Part of a small language model's weights: vocabulary 2096.
MLP neurons of a small language model. Each row is named by its layer, matrix (down: output weights) and neuron, and shows model dimensions 32-127. Each number is 50 + 12 x the weight over its row's rms, rounded and kept within 0 to 99.
After each neuron's rows, "fires before" lists the tokens most often just after its 100 highest values on Wikipedia text that the model never trained on.

L4.down657:61 42 47 45 30 50 58 47 42 51 53 67 47 51 62 69 63 73 30 17 65 53 50 45 49 51 56 55 55 40 39 58 47 47 41 27 48 42 51 52 38 58 50 43 64 59 48 45 77 44 59 49 51 43 33 09 51 67 57 63 50 64 65 51 73 39 57 24 60 61 57 42 61 55 39 40 41 24 39 37 60 60 37 52 50 61 46 32 39 40 55 44 60 72 48 52
fires before: " ", "\n", ") ", "\n\n", "), "

L8.down111:38 58 56 71 56 50 54 38 59 45 44 53 65 40 34 59 48 54 61 33 62 36 61 58 30 48 28 46 65 50 45 54 47 50 50 72 46 52 41 43 55 26 62 52 54 46 60 38 31 45 67 38 53 34 29 54 45 40 50 51 57 74 35 41 42 39 42 54 51 40 67 60 31 83 87 58 41 58 37 56 50 44 53 48 61 34 33 30 41 51 44 34 26 66 57 48
fires before: "\n", "g", "g ", "ent", "ent ", "\n\n"

L5.down673:41 54 39 50 65 51 80 64 58 37 54 25 44 51 38 37 70 55 67 54 54 58 56 48 69 48 68 45 54 48 49 30 42 79 57 63 57 73 38 50 43 54 76 55 37 42 65 64 35 49 55 53 54 55 48 40 62 52 48 55 36 51 54 42 28 39 63 47 55 64 44 70 80 53 60 47 39 51 39 68 56 42 57 57 58 46 41 67 45 23 87 45 60 68 48 35
fires before: "a ", "an ", "ed ", "the "

L5.down573:63 46 48 57 58 18 50 40 76 40 57 54 42 43 33 49 63 54 38 59 34 57 36 65 62 58 65 40 34 70 48 33 35 44 40 65 58 46 46 40 55 50 44 55 29 54 52 43 43 46 53 64 45 46 72 29 61 49 62 31 65 59 50 43 62 61 51 55 48 40 59 66 31 64 39 47 58 64 60 39 47 61 53 41 34 45 65 32 77 64 61 36 29 47 58 50
fires before: "| ", "==", "\n", "tor ", "ted ", "for "

L2.down885:55 78 38 39 50 83 44 72 66 57 52 35 43 60 36 58 62 44 72 45 44 54 21 67 60 48 17 52 41 39 53 47 62 53 42 56 54 46 57 54 39 56 61 58 64 27 40 62 60 52 51 56 54 77 53 32 39 52 55 58 34 45 37 53 51 45 57 45 48 43 54 55 47 59 73 34 66 37 40 50 48 45 47 66 29 47 72 47 55 48 32 62 54 54 48 38
fires before: "\n", "|", "|---|", "00 "

L8.down201:47 49 44 55 59 52 61 33 47 56 51 64 62 41 44 29 66 64 65 40 56 38 44 57 75 46 44 56 29 35 47 47 53 53 72 34 57 51 47 54 69 48 49 23 56 50 54 66 54 43 45 42 44 54 49 50 49 51 34 33 51 69 56 57 66 68 37 55 38 37 73 36 42 54 35 61 34 61 50 57 33 62 57 60 47 42 66 54 83 63 49 58 48 46 42 63
fires before: "ed ", "es ", "ing ", "ant "

L4.down382:37 61 61 46 67 71 47 52 74 52 48 40 51 62 43 54 61 48 44 55 50 36 50 38 60 32 75 54 67 48 45 57 44 39 41 57 26 40 56 41 53 50 30 46 41 45 43 38 60 51 55 48 64 64 47 51 52 59 47 24 54 34 62 55 55 46 62 71 48 59 54 46 47 51 64 58 41 62 53 47 63 61 52 40 43 58 44 77 60 39 51 56 41 43 56 42
fires before: "\n", "\n\n", ", "

L6.down562:24 37 64 45 43 42 55 53 42 40 69 54 57 49 38 41 47 49 41 21 73 55 44 51 41 68 49 36 43 59 51 26 49 41 60 53 45 66 53 61 51 42 40 57 32 40 54 53 99 54 43 26 56 67 39 55 60 30 50 40 34 52 45 61 49 47 62 56 57 40 35 64 38 60 52 56 56 43 54 43 48 34 47 48 51 51 49 66 45 46 62 45 43 36 48 70
fires before: "==", "== ", "In ", "The ", "==="

L11.down522:43 48 65 34 37 27 41 42 62 42 53 34 59 28 81 39 48 69 53 59 42 59 35 66 56 35 41 51 59 51 60 71 60 40 31 49 65 52 46 57 66 42 33 56 62 59 57 44 83 58 45 59 48 51 42 62 45 56 42 63 24 46 37 74 56 50 51 80 55 47 38 41 53 46 63 37 54 51 66 41 49 48 62 41 60 69 61 33 61 46 38 71 49 48 39 62
fires before: "\n", "\n\n", "0 "

L6.down517:55 41 50 80 58 54 45 47 47 46 65 25 42 60 29 40 48 56 52 67 50 50 49 51 41 38 34 51 52 46 50 61 40 70 39 26 46 58 52 58 57 48 22 31 40 44 60 41 45 54 41 43 48 63 40 48 35 26 43 31 36 70 45 36 50 38 44 47 48 54 42 54 39 56 34 48 41 56 26 49 64 41 65 51 58 52 37 61 66 72 51 39 47 58 42 52
fires before: ", ", "ican ", ". ", "\n", ")"

L4.down618:45 49 42 42 47 51 39 61 38 40 36 50 57 73 47 31 51 49 36 33 47 53 62 38 39 43 45 46 56 56 36 45 55 54 55 66 39 59 68 78 14 34 57 59 52 39 57 47 54 49 71 55 47 60 29 49 57 56 42 53 59 38 39 56 76 45 69 58 43 61 74 73 51 52 43 38 46 51 39 35 40 60 23 34 31 42 47 54 46 56 77 47 38 73 35 70
fires before: "\n\n", "\" ", "\n", ". "

L11.down283:51 46 61 50 58 37 43 75 48 56 66 54 56 28 61 63 49 51 65 47 71 52 47 42 60 56 39 83 64 31 71 44 39 55 32 73 36 63 52 26 62 74 49 48 81 53 38 37 41 63 60 53 40 54 20 59 42 45 55 54 50 63 43 60 25 62 57 55 51 73 58 54 45 51 52 59 56 49 48 53 61 33 51 48 36 47 70 37 56 58 26 36 37 61 66 45
fires before: "| ", "who ", "of "

L5.down633:56 35 29 72 54 43 37 70 64 47 50 50 46 67 23 48 63 53 34 37 38 70 41 63 45 39 57 49 71 59 57 58 45 34 47 61 52 61 57 61 55 63 33 34 64 42 45 25 49 83 56 56 52 57 55 37 53 59 50 41 36 40 45 42 51 53 67 50 40 49 46 74 51 37 52 50 49 52 48 53 74 48 47 59 46 34 38 56 56 51 46 50 46 38 67 51
fires before: ", ", ". ", ".", "and ", "0"

L6.down23:37 65 66 49 51 63 74 44 58 58 15 37 53 44 49 40 35 67 48 57 30 52 29 56 47 45 68 73 46 37 47 51 51 53 68 43 45 47 42 30 60 47 50 52 39 47 51 55 78 47 59 62 51 59 77 44 41 64 42 60 40 49 50 46 56 39 40 61 47 42 52 61 52 57 63 53 60 27 40 56 26 39 51 50 56 61 49 29 27 48 51 53 35 45 36 59
fires before: "\n", "\n\n", ") ", "0", " ", "), "

L8.down672:58 65 64 18 85 54 57 43 40 40 47 68 60 37 42 62 35 37 50 46 52 47 57 41 44 56 46 61 47 32 58 51 54 66 27 30 63 42 30 52 68 28 36 56 50 53 45 53 99 43 56 47 63 47 53 59 45 45 70 45 43 48 55 36 44 46 50 72 50 57 57 69 45 52 50 62 65 57 54 54 67 37 47 65 67 51 50 58 59 59 45 41 49 58 36 32
fires before: "| ", "The ", "In ", "It ", "On "

L5.down762:64 50 49 44 43 63 28 30 35 47 55 39 51 51 48 25 60 61 46 63 47 51 55 70 57 52 30 50 37 48 69 61 51 62 53 33 56 54 65 58 63 70 53 54 48 49 77 39 19 56 46 44 43 60 49 64 67 69 40 59 37 72 56 40 59 46 55 67 46 36 49 63 55 47 51 52 60 47 37 57 39 47 59 43 75 53 50 34 50 35 32 44 42 49 63 45
fires before: "a ", "oc", "an ", "ow"

L11.down831:44 61 49 52 41 49 34 34 53 21 40 56 50 58 22 43 48 48 42 39 57 55 52 59 32 63 44 48 61 66 35 49 58 44 69 70 51 71 49 51 66 45 37 54 41 47 68 53 48 46 47 55 43 70 47 40 63 30 27 25 57 44 67 51 54 56 66 61 53 52 42 47 47 46 52 46 58 36 61 39 64 26 36 57 69 52 47 44 48 58 49 39 33 58 64 57
fires before: ", ", ". ", ".", "sel"

L6.down60:66 49 58 54 68 52 43 68 60 68 52 34 41 50 47 38 47 39 43 36 62 44 50 40 39 60 73 50 75 45 59 47 28 30 41 50 54 53 57 44 51 53 78 37 64 36 49 43 28 39 61 53 62 42 78 47 34 41 59 18 72 43 49 64 54 56 53 34 31 57 51 44 43 50 60 48 64 50 42 56 48 62 55 40 34 50 42 67 38 63 44 58 48 75 67 61
fires before: "\n", "\n\n", "N ", "a"

L11.down572:60 81 33 56 36 52 39 59 50 51 71 51 43 42 56 66 37 75 66 53 58 37 49 61 26 55 39 41 55 60 43 68 74 50 59 57 64 33 19 25 48 47 71 43 46 46 59 53 20 59 49 35 25 51 61 38 39 57 32 39 65 57 68 59 55 33 49 28 43 54 55 52 52 67 53 51 43 48 32 49 45 51 51 35 36 60 47 51 49 45 60 39 58 53 51 47
fires before: "\n", "s ", "\n\n"

L10.down252:54 49 51 48 49 34 34 42 42 56 62 87 35 69 36 45 46 43 30 70 50 61 41 45 48 47 60 69 60 53 53 37 45 66 67 57 61 44 39 48 40 51 40 48 52 56 53 57 64 54 54 67 66 48 41 46 63 55 59 42 50 33 71 52 37 53 50 74 62 57 32 49 63 51 40 72 28 40 54 57 37 64 67 47 39 64 61 30 58 57 54 45 47 58 51 63
fires before: "ed ", "s ", "ing ", "ab", "able ", "e"

L4.down790:46 68 57 40 56 38 35 48 38 58 57 57 40 42 52 44 51 61 54 40 44 79 36 53 47 33 51 62 44 48 55 52 46 76 32 67 42 43 75 53 38 93 33 51 41 54 63 56 64 65 49 70 53 46 52 58 62 57 38 42 47 51 51 61 58 29 63 49 34 64 65 32 39 52 62 61 63 41 30 47 67 53 59 54 29 54 56 47 61 56 32 65 72 51 53 46
fires before: "| ", "|", "ue ", "ol", "id"

L5.down513:64 63 55 62 60 57 24 39 71 51 78 46 49 35 37 41 63 60 45 52 45 71 54 41 41 46 33 63 52 40 49 47 45 58 56 70 60 49 62 46 58 31 63 37 47 36 41 45 79 63 62 33 48 39 36 50 37 54 33 52 51 40 45 54 59 57 82 45 32 51 54 62 70 62 50 49 36 73 30 49 52 46 46 33 68 23 41 40 60 60 44 40 38 55 59 54
fires before: ", ", ".", ". ", "and "

L10.down536:41 45 61 63 52 35 56 82 62 40 70 52 66 33 59 52 31 44 57 40 47 78 44 52 77 50 37 27 63 45 37 65 62 61 50 57 50 62 30 41 59 31 46 38 54 64 49 47 52 51 53 58 64 41 50 36 62 39 40 40 62 40 37 41 60 57 54 73 48 29 68 60 57 48 57 67 60 39 66 43 44 48 76 52 62 58 49 72 54 53 45 58 25 57 62 55
fires before: "\n", "\n\n"

L11.down194:36 49 36 37 45 58 44 54 48 41 63 71 43 35 47 38 69 56 58 53 82 55 63 44 48 44 62 57 44 43 66 40 21 56 58 35 29 41 55 45 30 63 53 34 67 64 50 50 54 51 57 68 52 50 49 49 51 74 42 63 38 56 41 45 62 64 46 69 32 34 50 65 50 60 51 48 51 38 73 57 56 65 47 30 32 48 37 68 79 41 38 57 24 64 57 47
fires before: "s ", "s", "ers", "ts ", "anc"

L8.down458:51 41 67 30 57 51 52 45 63 51 51 54 46 60 43 46 41 46 55 40 46 51 51 44 56 49 68 45 63 45 42 49 73 45 40 39 49 45 49 39 53 57 48 38 56 52 65 25 99 55 60 53 45 56 48 59 64 41 35 35 60 60 42 42 46 59 40 29 55 47 62 62 41 49 38 43 55 45 50 42 40 31 58 52 50 26 33 59 53 48 44 57 44 38 54 61
fires before: "The ", "==", "| ", "== ", "In ", "B"

L10.down508:40 56 41 42 69 59 48 56 44 43 25 56 43 54 48 61 50 69 55 35 32 52 43 40 47 44 37 61 56 72 50 35 42 47 51 56 49 63 50 53 49 44 66 31 55 38 80 29 89 55 50 41 72 39 39 22 69 46 53 66 62 58 39 57 53 35 65 62 53 51 45 49 43 64 55 46 52 41 49 46 58 59 58 54 28 47 65 47 44 45 40 60 32 52 53 43
fires before: "\n", "tic", "ro"

L6.down41:48 39 46 72 53 40 34 34 69 51 37 69 43 45 45 54 44 72 48 46 57 47 30 58 58 19 31 62 57 73 56 47 61 54 38 46 47 39 53 52 64 38 34 56 66 66 64 50 99 46 41 58 24 27 51 73 58 58 44 52 47 48 46 39 53 52 45 45 57 47 51 53 57 46 73 48 69 41 48 44 42 38 41 34 43 47 38 46 67 48 49 68 58 41 44 62
fires before: "\n\n", "— ", "\n"

L11.down528:44 70 72 47 57 51 56 43 58 37 39 48 33 38 50 48 60 55 61 54 40 17 65 58 44 54 30 70 49 54 67 64 38 52 59 61 43 52 39 40 65 66 43 45 51 65 69 48 70 72 49 32 42 46 55 36 55 42 44 42 40 61 31 38 65 56 45 79 41 50 49 58 32 34 40 62 45 54 28 62 52 50 61 41 72 42 52 31 70 63 45 44 49 62 57 32
fires before: ", ", ". ", "\n", ".", ": ", "'"

L6.down368:41 52 58 45 63 43 42 29 43 34 40 50 44 63 36 41 56 45 64 55 53 46 50 63 45 34 70 41 35 32 50 44 57 58 13 36 51 65 51 44 64 49 50 39 56 55 73 45 96 51 17 33 30 44 55 57 48 27 60 18 46 53 41 34 61 61 45 54 60 50 08 36 52 53 59 42 72 38 62 68 56 32 70 63 45 74 53 49 52 66 63 55 48 63 59 52
fires before: "| ", "States ", "States", "==", "- "

L6.down533:69 61 43 70 31 55 61 37 48 52 56 25 56 57 45 39 78 50 53 34 41 57 38 46 59 33 46 61 61 66 29 44 70 62 58 74 48 45 47 30 55 31 52 63 47 58 58 47 42 44 56 35 49 61 46 34 35 65 36 41 60 50 32 47 54 25 67 70 55 64 21 52 37 76 58 30 61 59 38 45 47 49 52 43 79 58 41 67 29 71 53 45 57 43 55 48
fires before: ", ", ". ", "'", ".", "s ", "\n"

L10.down231:62 47 33 52 34 44 42 49 64 38 73 42 40 63 64 49 52 58 68 35 78 56 40 56 56 40 38 56 41 55 67 41 53 42 38 69 51 61 48 63 42 40 44 53 52 48 68 63 14 74 28 32 29 60 52 51 53 26 40 56 27 40 49 47 38 54 57 71 53 53 58 72 38 60 70 74 53 51 35 43 47 56 67 69 54 73 59 30 49 65 50 47 59 75 73 50
fires before: "| ", "|", "et ", "ive ", "ave ", "row"

L2.down104:52 39 49 52 53 30 40 43 36 39 40 51 35 49 50 27 69 36 62 22 44 43 64 55 44 42 65 30 54 65 43 46 50 49 23 71 25 54 32 64 59 52 44 52 48 51 62 56 48 52 50 51 57 25 45 45 36 51 53 66 80 39 28 65 41 38 45 40 47 47 29 36 51 50 50 44 71 43 49 46 58 42 30 68 48 85 35 40 39 48 57 51 61 55 53 61
fires before: "\n", "| ", "\n\n", "- ", "= ", "=="

L11.down638:36 63 39 43 60 61 57 51 59 59 30 56 59 48 38 53 51 42 32 46 53 55 72 62 52 55 60 48 71 49 45 56 38 40 54 54 73 48 47 55 47 36 46 49 46 38 69 57 76 36 41 59 41 47 72 50 55 56 67 70 71 41 32 64 42 47 28 52 43 43 71 60 67 61 63 45 47 29 44 44 55 44 44 68 53 46 67 18 60 52 47 37 42 46 52 42
fires before: ": ", ", ", "en", ". ", "re", "| "

L4.down787:66 45 45 52 57 40 45 51 54 54 54 56 51 33 66 55 28 58 53 50 27 54 23 38 45 60 07 51 52 76 47 47 52 40 30 49 55 48 34 45 57 42 69 35 72 42 25 55 45 54 72 65 52 57 39 50 25 65 65 59 64 42 23 50 40 46 45 42 79 43 63 64 46 33 52 43 34 61 62 58 43 66 40 46 54 48 56 44 66 53 41 38 51 53 68 39
fires before: "| ", "0 ", "(", "|", "0", "m"

L8.down742:53 57 54 44 47 50 52 57 57 71 54 56 36 49 43 37 44 63 37 44 40 24 58 35 21 63 40 54 51 67 58 69 40 67 63 72 38 33 55 38 32 34 57 43 44 36 36 62 33 56 49 43 32 56 57 47 43 54 61 51 67 51 26 47 59 64 48 59 34 40 91 52 19 42 47 54 50 74 41 44 54 49 60 45 39 56 45 50 55 55 49 38 49 59 64 59
fires before: "\n\n", ")", "s ", "\n", ". "

L10.down124:69 51 55 48 53 48 41 51 55 61 37 72 32 20 52 47 48 55 54 44 58 35 73 44 44 56 58 62 49 52 54 53 50 43 44 54 43 64 49 76 68 49 52 54 54 48 63 48 39 50 57 52 53 36 63 41 43 31 40 34 22 47 67 41 58 37 74 69 44 36 48 40 44 30 59 37 57 39 30 55 62 63 60 53 44 62 66 44 39 68 56 60 43 38 70 53
fires before: "s ", ", ", "s", "ing ", ". ", "\n"

L10.down346:67 39 48 36 53 45 35 52 58 49 50 48 67 31 51 50 40 47 46 46 58 54 37 52 36 70 24 58 67 58 63 54 59 59 64 67 41 56 41 61 36 16 25 52 47 29 56 45 81 57 57 71 53 59 37 39 48 63 42 37 58 58 67 34 50 41 70 82 50 55 46 28 52 57 61 66 63 40 46 69 45 53 32 61 72 46 39 45 60 61 66 61 43 61 45 57
fires before: ", ", ". ", "\n", ".", ": "

L8.down175:67 59 52 44 56 66 31 42 37 39 57 54 59 34 60 44 27 36 47 54 56 58 30 61 73 38 80 51 45 50 54 50 52 36 44 53 52 55 60 69 51 63 37 31 60 52 53 57 40 31 70 51 55 52 42 49 54 43 33 53 54 42 55 50 66 36 53 75 51 39 33 36 55 56 46 58 45 35 62 53 39 66 50 51 47 50 69 63 48 65 50 53 60 38 56 52
fires before: "ed ", ", ", ". ", "s ", "ing "

L5.down817:50 58 53 42 48 65 43 60 32 47 52 68 58 64 55 46 44 55 62 59 58 43 60 79 52 43 58 47 93 33 35 55 50 56 35 56 43 40 42 61 64 57 49 61 48 63 41 57 45 63 43 44 40 44 45 49 64 53 49 45 39 48 60 42 67 48 43 51 34 61 60 64 48 64 27 65 39 38 56 26 79 59 62 30 49 24 51 59 47 28 47 44 40 59 58 46
fires before: "= ", "\n", "\n\n", "T", "C", "+"

L2.down571:75 30 56 54 64 27 49 57 63 36 48 13 41 50 54 68 51 65 47 30 54 70 52 77 64 57 68 49 60 75 71 25 58 46 39 48 40 45 38 45 59 47 59 40 41 62 55 36 57 40 57 71 45 46 57 33 33 42 56 63 54 52 40 63 53 63 53 42 60 51 58 51 57 29 42 39 51 42 43 32 43 40 57 49 50 48 25 38 71 54 57 62 49 62 52 44
fires before: "- ", "| "

L5.down522:59 43 48 52 63 20 64 49 83 44 44 42 43 65 44 45 48 57 46 51 51 53 48 65 67 45 62 62 50 49 28 48 79 36 33 51 45 65 56 36 47 52 39 61 62 46 61 42 86 41 46 49 25 69 54 69 68 39 50 48 44 86 48 63 54 38 61 58 37 30 37 60 48 66 67 49 58 32 34 46 47 35 57 49 37 71 55 51 42 40 58 54 50 44 47 56
fires before: "\n\n", "\n"

L10.down388:47 32 44 45 69 50 65 50 47 65 45 75 65 41 34 48 31 55 44 39 61 50 47 35 50 42 69 43 23 57 28 80 66 45 36 66 64 39 50 35 44 55 60 66 47 72 35 33 36 52 29 61 49 58 54 41 58 50 30 33 58 56 30 37 53 22 59 37 64 46 41 51 54 54 38 46 67 38 44 52 68 62 60 55 67 38 66 30 33 48 35 52 44 48 45 60
fires before: "\n", "ro", "s "

L11.down370:51 60 36 64 38 29 43 46 60 76 30 51 51 64 56 41 53 55 56 29 55 67 44 59 40 58 47 33 48 67 32 58 64 58 62 49 38 49 51 47 67 52 27 33 38 35 58 52 64 38 57 46 27 62 32 41 33 56 56 62 45 38 62 70 68 55 76 60 72 58 39 62 54 65 41 56 49 57 50 53 64 58 31 44 59 59 59 69 46 35 46 35 37 28 54 61
fires before: ", ", ". ", ".", "\" "

L2.down294:76 77 47 36 44 31 49 61 32 69 65 65 51 32 30 50 56 51 65 27 45 55 52 48 41 43 52 47 49 82 60 64 49 37 46 58 54 34 55 42 57 65 41 64 59 42 32 24 38 36 39 42 53 76 55 42 74 55 50 49 55 53 43 58 52 58 36 53 52 49 36 30 42 45 38 28 61 50 39 37 46 66 47 63 52 55 56 51 38 35 62 63 58 51 53 45
fires before: "\n", "\n\n", "ip ", ", ", "ed ", "v"

L10.down695:40 29 67 68 55 49 47 38 43 43 38 56 35 48 51 49 31 59 43 39 60 29 31 33 64 49 39 53 41 51 49 51 72 55 57 62 51 39 47 45 73 63 75 68 33 62 23 44 47 54 50 71 53 58 59 51 49 55 29 40 62 65 53 40 70 42 45 49 46 42 60 79 65 29 42 62 54 47 52 48 47 59 49 62 66 58 27 56 57 45 44 49 27 65 29 43
fires before: "the ", "\n", "ed ", "\n\n", "ograph"

L2.down247:50 39 56 50 46 65 55 45 44 51 45 52 56 43 41 64 54 41 55 57 45 87 48 69 39 79 53 52 56 57 48 51 66 47 40 47 71 43 30 55 54 60 60 65 52 47 54 42 46 63 60 47 47 64 47 59 50 45 57 61 71 53 55 34 77 39 60 56 49 24 42 46 52 53 74 24 59 41 63 49 43 32 34 79 76 71 56 45 56 37 26 37 51 42 23 52
fires before: "| ", ". ", "D", "|", "J"

L5.down626:50 60 21 72 50 34 41 60 47 47 51 73 44 44 93 60 32 37 55 46 54 51 65 38 50 33 44 60 53 31 61 42 39 65 39 56 48 44 37 42 50 62 45 50 67 46 66 52 33 51 33 52 59 62 27 29 58 59 58 50 40 64 61 36 52 29 53 31 38 52 44 52 47 40 46 42 49 42 38 40 59 45 57 47 63 60 42 42 50 50 51 50 47 50 59 29
fires before: "| ", "–"

L10.down517:38 42 45 47 60 46 45 51 42 33 73 48 43 37 26 43 47 44 42 41 45 38 42 30 62 61 51 63 71 46 35 59 50 31 49 56 59 55 33 60 29 43 45 21 18 41 49 55 56 54 52 64 51 52 54 38 38 69 49 53 50 50 48 39 42 30 53 52 47 68 55 61 46 73 48 45 51 38 54 43 62 43 46 70 61 44 48 44 47 64 48 28 58 66 49 56
fires before: ", ", ". ", "ese ", ".", ")", "\n"

L11.down82:55 66 34 50 47 76 62 55 25 43 65 51 46 33 63 57 56 50 41 54 42 76 36 35 73 42 56 46 59 56 39 21 41 44 34 60 52 41 63 69 43 38 41 31 52 61 52 44 51 48 31 67 30 43 61 58 65 72 50 39 28 33 41 39 72 42 52 59 33 39 66 54 63 52 60 43 44 61 66 38 55 82 57 62 59 65 32 30 50 52 51 25 66 44 45 52
fires before: ", ", "'", ". ", ".", " ", "-"

L4.down697:65 39 77 59 44 64 47 48 65 59 52 31 49 33 30 26 57 59 34 41 49 33 42 56 50 56 43 63 38 43 60 49 34 42 53 52 20 55 52 45 78 26 42 49 43 79 51 58 66 25 55 55 43 44 54 63 52 62 35 61 72 42 33 64 66 50 43 45 47 51 52 47 53 38 60 59 64 49 42 23 46 42 39 45 63 51 31 41 71 71 55 49 45 59 43 51
fires before: "- ", "2"

L8.down797:47 51 51 50 54 47 41 37 44 46 45 53 49 43 42 42 50 46 54 48 50 54 48 45 62 56 72 43 46 75 86 24 44 49 48 63 39 43 48 38 64 59 53 29 43 65 59 59 99 44 67 51 47 44 46 48 34 53 60 51 60 43 49 45 42 68 36 65 48 49 59 30 42 46 51 61 62 39 34 57 59 55 52 51 51 50 43 51 56 55 56 68 41 52 32 60
fires before: "| ", "The ", "In ", "He ", "=="

L8.down228:37 58 51 50 52 42 40 45 71 46 49 48 47 45 55 54 50 51 47 31 52 40 51 38 46 52 56 38 44 47 48 62 44 41 47 33 45 44 53 44 43 75 34 42 48 64 49 29 99 40 55 46 54 43 42 71 50 38 54 53 56 57 55 51 47 40 55 43 58 54 33 66 52 49 50 62 50 59 43 64 40 49 41 58 63 48 36 55 57 46 67 49 30 50 39 52
fires before: "| ", "The ", "In ", "==", "== ", "B"

L5.down267:26 63 61 30 56 55 58 42 44 62 51 45 59 52 59 18 43 51 50 38 50 50 50 40 62 30 52 65 70 66 48 31 60 34 30 47 39 52 65 63 38 61 47 14 53 38 61 36 67 55 57 35 58 50 48 59 56 61 42 58 45 39 39 52 27 61 35 65 38 45 59 45 47 25 44 47 45 57 74 44 50 69 49 45 71 45 38 58 53 49 65 55 31 61 54 52
fires before: "\n", "| ", "\n\n", ". ", "s "

L4.down164:56 48 51 40 55 42 60 54 53 71 46 69 57 56 44 41 52 38 58 77 46 46 24 53 59 48 66 42 62 45 51 39 54 23 35 53 47 47 39 64 52 54 45 71 71 52 41 58 23 42 46 46 66 37 47 79 74 44 45 50 50 48 53 59 39 57 51 52 59 44 23 40 74 56 34 62 69 43 49 49 42 46 69 53 53 32 57 41 48 36 64 30 58 32 49 46
fires before: "\n", "ed ", "-", "s ", "0", "s"

L5.down416:83 49 51 63 74 60 46 40 59 54 76 16 52 52 59 55 53 54 40 56 66 58 37 63 44 59 48 58 59 36 52 75 78 30 34 38 23 55 48 31 56 52 44 37 47 56 55 79 17 59 52 46 49 50 52 78 33 39 62 62 31 37 55 45 49 46 52 43 56 56 66 54 33 39 39 57 64 45 36 28 47 45 71 61 42 46 42 43 38 43 53 32 75 73 39 55
fires before: "a ", "y", "n", "an ", "tr", "ag"

L4.down216:39 46 51 34 65 38 57 25 61 50 60 58 56 44 47 44 58 46 53 68 61 38 42 45 65 50 48 31 38 54 69 38 52 42 21 62 44 53 68 38 43 65 40 34 50 45 48 52 27 38 63 55 60 31 58 39 34 36 43 45 59 30 50 44 37 47 50 41 38 44 55 47 18 59 35 40 48 55 54 44 41 53 37 38 46 42 44 63 76 62 64 49 46 44 47 22
fires before: ", ", "==", ": ", ". ", "\n"

L5.down509:59 25 37 56 62 62 48 60 49 52 71 36 68 53 60 37 66 51 62 39 51 48 32 53 27 61 40 60 43 49 64 47 66 58 57 52 55 55 56 44 48 59 51 51 56 43 48 32 18 74 50 37 62 59 38 59 47 61 57 57 47 50 48 36 60 09 47 64 59 43 61 61 67 57 59 41 43 53 20 58 47 40 66 47 73 60 39 58 50 40 40 33 46 56 43 76
fires before: "a ", "an ", "is ", "was ", "the "

L8.down348:68 55 47 59 50 51 43 36 47 46 45 50 47 28 58 51 61 36 46 54 48 46 43 60 48 40 46 61 53 57 50 33 53 52 45 46 58 51 43 64 42 60 52 50 49 44 47 49 99 67 49 56 32 69 47 64 53 48 59 42 46 64 50 67 58 57 54 65 50 66 18 32 50 61 43 38 39 49 51 57 45 55 66 41 54 56 42 53 52 49 39 60 51 53 33 46
fires before: "==", "== ", "The ", "In ", "On ", "B"

L5.down721:36 50 65 67 40 57 33 65 59 25 50 52 53 48 51 40 44 45 48 22 42 43 54 64 66 44 42 51 44 66 40 65 68 55 40 39 32 46 42 48 53 71 62 62 67 49 41 30 43 42 54 58 48 46 36 47 36 62 48 26 59 31 58 52 51 28 55 54 52 82 41 46 41 61 37 54 63 42 27 61 54 56 35 66 72 45 61 49 58 45 31 48 33 45 34 51
fires before: "\n", "\n\n", "the "